Weights of a small GPT-style language model, trained from scratch on English Wikipedia: 8 layers, vocabulary 50257.
MLP neurons of a small language model. Each row is named by its layer, matrix (gate and up: input weights; down: output weights) and neuron, and shows model dimensions 586-649. Each number is 128 + 24 x the weight over its row's rms, rounded and kept within 0 to 255. A neuron's up and down rows have the sign that makes its largest values positive.
After each neuron's rows is what it responds to, as a language model described it from the Wikipedia text at the highest values.

L3.gate232 [124  93 120 155 112 140 151 129 117 132 148 157 168 133  66 114 130 157 125 157 129 129  94 150 158 154 114 137 155  89 123 110 142 132  89 142 159 114 117 121 134 136 110 134 116 134 106 107 146 109 159 145 139 111 192 138  98 125 136 110 100 150 130 117]
L3.up232 [145 143 112 140 122 103 118 122 155 134 144 109 107  91 102 126 124  89 117 164 128 107 147 105 136  99  76 119 141 108 136 125  66  85 117 126 142  70  93 111 126  87 101 103 135 110 139 124 145 123 126 129 134 133 129 125 109 138 143 161 122 143 147 108]
L3.down232 [103  73 134 129 155 161 129 114 117 116 139 148 173 100 100 154 168 138 146 131 138 123 118 140 142 122  76 106 131 105 100 108 154 120 128 129 116  93 128  92 126 129 129 149 146 105 143 124 115 117 109  99 118  89 118 137 130 161  87 152 125 143 117 109]
Responds to: Clause-initial heads and roles

L2.gate2078 [130  94 139 116  80 140 156 110 102 135 166 137 118 151 113 115 132 114 138  95 124 152 152 124 163 134 127 128 123 140 136 129 183  95  86 154 140 151 132 103 160 100  85 107 141 125 160  95 134 129 125 155  96 117 117 172 108 126  78 115  98 134 155 115]
L2.up2078 [146 112 130 130  78 123 166 131 148 113 175 117 165 171 101 167 155 108 154 128 108 129 156 115 126 140 105 118  94 151 116 142 150 126 109 149 135 130 158  96 139 103 126  74 133  89 101  88 101 154 163  78 135  97 126 127 118 121 119 138  84 160 131 102]
L2.down2078 [171 143 122 123  96 130 139 132 172 101 137 117 172 120 123 139 133 157 133 127 158 112 140 121 137 139 109 114  65 179 123 127 144 108 161 166 134 156 125 128 144 160 156  79 121  95 121 163 117 143 123  76 162 106 136  75 123 102 127 166 114 131 110 119]
Responds to: Wiki section heading markers

L5.gate1642 [ 95 149 106 140 139 122 152 158 120 118 130 130  97 123 142 120 102  93 108 141 131 105 139 135 136 169  90 119 153 150 110 173 156 106 125 153 116 140 119 151 180 159 103 143 118 135 140 138 153 128 109 166 114 149 156 123  92 130 133 135 145  78 130 124]
L5.up1642 [150 148 125  95 130 141 144 167 114  92 167 119 130 117 140 109 120 171 143 120  91 138 151 147 144 120 113 141 127 150 109 132 108 130 148 106 135 163  64 142 120 117 135  92 114 102 134 141 124  88 133 140 123 152 129 119 149 145 179 112 120 159 164 132]
L5.down1642 [179 160 107 169 145 121  99 150 135 172 119 143 107 164 114 110  71 141 142  98 128 113 175 124 104 158  99 136 102 126 148  89 123 167 132  92 160 123 110  94 102 116 129 137  95 128 145 153 109 183  90 104 154 137 153 143 104 131 122  90 143 121  98 148]
Responds to: Start of predicate after auxiliaries

L3.gate148 [107 142 130 123 123 151 120 141  74 107  93 120 125 142 129 128 142  85  86 117 114 191 139  92 158 115 151 121 131 206 161 140 177 114 154 114 146  95 161 134 126 136 181 133 174 147 101 104 149 108 143 106 109 142  90 143  77 128 156 132 112 128 135 132]
L3.up148 [115 144 127 117  90 119  96 101 126 149 126 161 129 166 115 151 102 120 161 113  99 147 143 138 120 165  66 158 137 181 107 128 103 114 132 169 137 116 121 108 174 116 141 132 103 118 130 117 159 153 169 174 138 122 143 161 152 137  78 140 156 141 106 108]
L3.down148 [145 130  99 103  89 145 117 130 124 143 123 121 126 128 121 132 169  96 144 117 106 131 128 108 162 131 152 141 126 134 124 120 135 139 130 146  99 145  85 160 150 175 121 120 128 142 130 166 163 129 104 126 113 109 118 159 114  69 121 143 102 142  92 130]
Responds to: Predicate word after copula

L2.gate2450 [110 140 136 146 166 150 138 120  98 119 151 153 105  83 127 133 142  94 123 123 119 142 144 148 125 171 149 109 142 129 139 105 132 163 143 123 136 111 129 143  99 100 108 121 131 173  91  82 165 145 109 126 165 106 147  80  90 138 154 145  73 114 139  84]
L2.up2450 [133 148 140 136 108 146 127 130 130 136 152 109 121 137 116  97 151 153 121 142 128 104 116 119 153 136 109 154 144 115 130 126 136 120 109 156 178 106 132 108 119 130 103 140 170 125 102 146 105 107  97 122 132 129 123  80 133  66  91 142 138  93 157 152]
L2.down2450 [114 149  62 102 115 110 122 112 109 150 145 117 118 139 128 142  93 119  87 127 173 118 132 122 107 122 135 136 109 137 115  97 113 134  99 154 134 109 116 109  65 143 135 122 130 116 139 108 117 146  96 107 151 136 136 127 156 133 113 136 114 141 101 109]
Responds to: Frequency and evaluative adjectives

L5.gate2484 [131 102 156 135 154  93 116 170 102 147 152 134 121 102 125 148 160 148 141 162 148 130  81 123 117 142 133 125 160 160 111 136 114 143 138  81  79 154  88 116 173 157 123 144 111 138 126 128 161 107 112 130 154 114 122 125 147 122 116 134 123  93 125 127]
L5.up2484 [106 136 137 150 126  97 124 172  93 152 153  55  87 136 147 109 120  96 116 123 107 138 106 142 162 147 131 164 106 196 101  91 130 106 153 101  98 156 139  92 132 153 141 118 159 137 142 116 169 124 114 102 101 138 139  95 156 157 136 110 116 156 167 127]
L5.down2484 [114 152 106 138 169 122 153 136 148  94 145 132 102 122 164 146 111  93 103 134 134 101 129 158 146 115 122 138  88  86 155 120 133 116 127 162 172 111 133 111  75 115 144 161 147 131 174 136 103 133 124 103 109 100 154 150 101  94 110 152 113 121 121  99]
Responds to: Verbs taking objects

L2.gate2058 [125 142 126 145 142 115 152 172  40 153 124 123 147 149 162 124 125 140 129 157 135 127 106 117 111 142 142 156 116 142 140 140 131 135 103 126 116 116 101 150 154 103 134 113 142 183 150 135 194 117  98 125  88  93 123 172 126  95 145 121 133 160 151 112]
L2.up2058 [130 119 155 132 158 192 117 170 130 119 123 113 153 129 170 161 144  79 148 136 124 104 130 106 137 133 177 183 106 125 117 145 117 146 130 113 117 103 100 139 105 162 121 165 114 126 141 118 127 139 170  74 108  90  85 146 137 120 124 137 130 170 140  84]
L2.down2058 [124 147 131  87 150 145 101 128 154 124 101 153 145 131 164 152 132 112 137 109 169 146 146 152  96 145 175 202 101 114 133 137 117 113 139 130 126 120  89 102 102 149 123 162 132  83 105  75 139 131 155 106 132 122 121 151 143 119 102 135 124 143 163 108]
Responds to: Wiki heading close markers

L5.gate927 [135 122 153 150 147 112 130 121 122  94 103 107 136 117 149 117 140 151 122 142 156 162 144 136 145  82 146 123 144 160 170 116 109 189 115  94 120  84 105 129 123  78  88 122 150 152 129 126 135 137 115 146 113 147 134 142 124 144 132 136 113 151  94 110]
L5.up927 [122 103 150 168 157 129 123 125 172 129 146 133 127 151 153 108 128 144 134 157  81 152 150 111 123 116 153 165 137 131 146 146 102 172 163 107  93 159 128 122  80  99  98 168 145 131 139 125 131  69  99 133 161 132 123 127 131 163 106 118 150 157 151  93]
L5.down927 [134 161  88 114 134 120 131 122 199 113 122  65 144 123 139 144 133 128 134 160 118 166 164 153 123 134  98 154 122 191 148 114 130 155  85 113 133  88 140 113 115 125 134 103 128 142 128 178 125 121 127 137 136 136 113 145 100 117 152 109 188 127 149 107]
Responds to: Wikipedia structural headings

L5.gate1402 [138 154 138 116 155  90 118 156 138 116 115 170 139 128 149 162 133 159 139 103 112 106 147 127  89  83 166 118 143 151 151 116 105 101 119 118  95 184 118 121 138 125 168 146 153 129 117 143 118  81 177 126 141 133 116 153 139 124 121 116 132 141 129  89]
L5.up1402 [127  81 141 113 122 143 148 129 142 113 134 110 105  90 142 122 136 120  90  89 122 113 108 132 132 106  96  92 157 108 137 121 146 120 104 112 152 141 101 107 151 166 153  94 125 170 125 147 138 174  90 165 109 124 159 111 125 152  96 179 127 113 138 184]
L5.down1402 [ 96 133 110  97 126 114 120 126 139 100 113 120  89 103 153 176 137 139 112 103  92 116 155 139 148 184 143 129 127 175  93 106 129 105 138 140 103 127  99  93 103 119 143 127 139 106 117 103 133 107 178  69 108  91 112 146 118 146 134 165 129 149 142 131]
Responds to: Place nouns ending phrases

L3.gate2597 [119 144 134 117 104 155  78 146 133 152 116  74 107 156 135 134 151  97 142 131 101 110 159 136 175 112 138 126 135 113 143 145 138 202 130 222 145 169 143 100 127 161  93 121 109 181 110 167 155 107 131 131 163 110 171 119 102 128 117 150 111 104 197 132]
L3.up2597 [135 132 134 159 130 139 128 117 120 146 163 170 109 146 141 141  90 132 159 121  98 108  82  98 120 154 109 134  94  75 151 138 114 114 115 104 121 130 111 114 158 148 159 167  94  83 154 146 147 132 135 151 117 155 131  99 100  79  92 163 128  78 130 101]
L3.down2597 [ 68 133 117 144 186 140 124 122 101 112  83  96 151 131 136 162 119 108 112 111 171 174  96  82 112  94 197 127 140 105 103 101 126 106 143 125 103 108 141 127 134 155 133 144  87 129 132  82 146 115 116 134 126 141  81 166 144 159 110 130 147 136 112  95]
Responds to: Couple, place, heading ends

L2.gate2472 [108 160 136  86 129 165 130 155  87 121 133 125 122 128 152 112 152 110 141  99 178 126 134 110 191 130 112 127 152 129 130 160 176 137 164 129 100 120 124  96 128 137  95 127 154 164 133 150 140 131  81 126 145 110 118 152 114 124 106  81 111 104  95 138]
L2.up2472 [140 167 139 117 124 142  87 134 119 119  80  93 144 113 171 136 149 159 153 102 159 148 149 123 134 150 145 109 121 147 158  82 113 119 121 108 116 166 119 121 149 150 131 142  94 151 187 168 131 132 119 148 146 108 128 186 145 149 133 127 129 129 122 117]
L2.down2472 [125 143 123 104 179 153 126  99 116 178 112 148 141 145 133 125 110 101 130 119 169 105 167  81 175 139 139 110 145  90 115 129 107 141 153 117 106 117 106 156 140 100  93 116 148 164 162 128 143 119 113 121 135 143 157 144 139 128 152 163 145  97 139 121]
Responds to: Named building or facility nouns

L3.gate2198 [132 101  99 121 130  99 145 176  84 116 120 150 109 117 126 125 147 117  98 116 142  97 139 128 134 135 112 172 163  85 143 130 148 123 164 148  82 129  93 183 109 102 102 119 138 129 149 129 135  74 148 106 108  90 116 128 153 147 124 114 101 117  87 150]
L3.up2198 [116 123 133 101 139 130 144  80 112 161 146 138 167 138 160  92 102 152 148  97 145 169 104 146  95 152  95 161 189 146  85 166 128 201 115 147  98  96 150  97 163  86 147 112 113 122 169 149 153 143  75 144 130  93  87 125 159 155 119 136 110 130 124 124]
L3.down2198 [122 141 155 123 108 166  54 116 115  81 124 116 111 121 146 113 133 107 135 107 120 171 114 179 113 137 123 143 106  78 105 115 123  95 150 150  98 164 111 156 135 159  96 138 140 113  74 158 150  92 145  83 116 107 144 133 128 130 149 175 173 104 133 121]
Responds to: Group and institution nouns

L5.gate2736 [146 112 176 156 148 130 131 145 126 133 115 153 100 105 129 142 145 150 141 117 158 153 121 125 132 114 174 138  90 104 116 151 155 133 109 181 131  92 134 119 131 107 128 147 138 104 134 101 127 126 144 109  88 135 150 112 121 108 143 109 103  76 114 175]
L5.up2736 [145  95 119 132 135 146 115 159 124  95 144 129  94 121  76 153 136  74  94 127 137 109 171 136 120 121 133 149  76 153 130 112 112 123 101 132 132 107 140 139  94 124 165 125 140 133  52 147 147 144 115  93 157 106 103 117 146 131  97 101 195 129 131 109]
L5.down2736 [ 74 109 117 127 102 143  95 137 116 173  98 116 143 113  98 128 127 141 127 137 141 103 142 150 100 114 145 145 101 119 144 130 125 148 142 132 103 130 141 104 136  92 144 150 132 119  94 150 147 112 141 128 135 131 128 119  67 161 128  95 188 171 138  83]
Responds to: Section heading close

L3.gate2218 [143 113 156 132 125 139 126 138 128 127 105 111 111 146 123 147 141  76 138 147 157  72 127 100 141 123 139  91  97 147 102 158 109 169 106 135 110 144 143 142 110 124 132 127 100 144 114 147 128 137 149 159 116 155 137 143 135 102 127 101 103 118 147 122]
L3.up2218 [ 96 109 118  96 112 112 156  89 154 113 105 142  90 154 142 148 124  99  70  93  82 100 112 120  96 127 133 103 137 139 126 183 151 114  98 116 106 145 217 158 173 112 127 119  92 128 120 107 151 112  78 143 138 121 107 127 102 149  97 147  87 127 161 112]
L3.down2218 [130 157 143  76 129 114 119 162 118 144 160 104  89 164 131 130 116 140 126 124 138 134 110 150 112 142  98 114 143 150 120 106 148 101 148 118 136 192 154 138 119 138 112 119  88 126 128 118 133 135 130 178 115 111 138 109 147 113 133  99 114 144 127 142]
Responds to: Headings and main verbs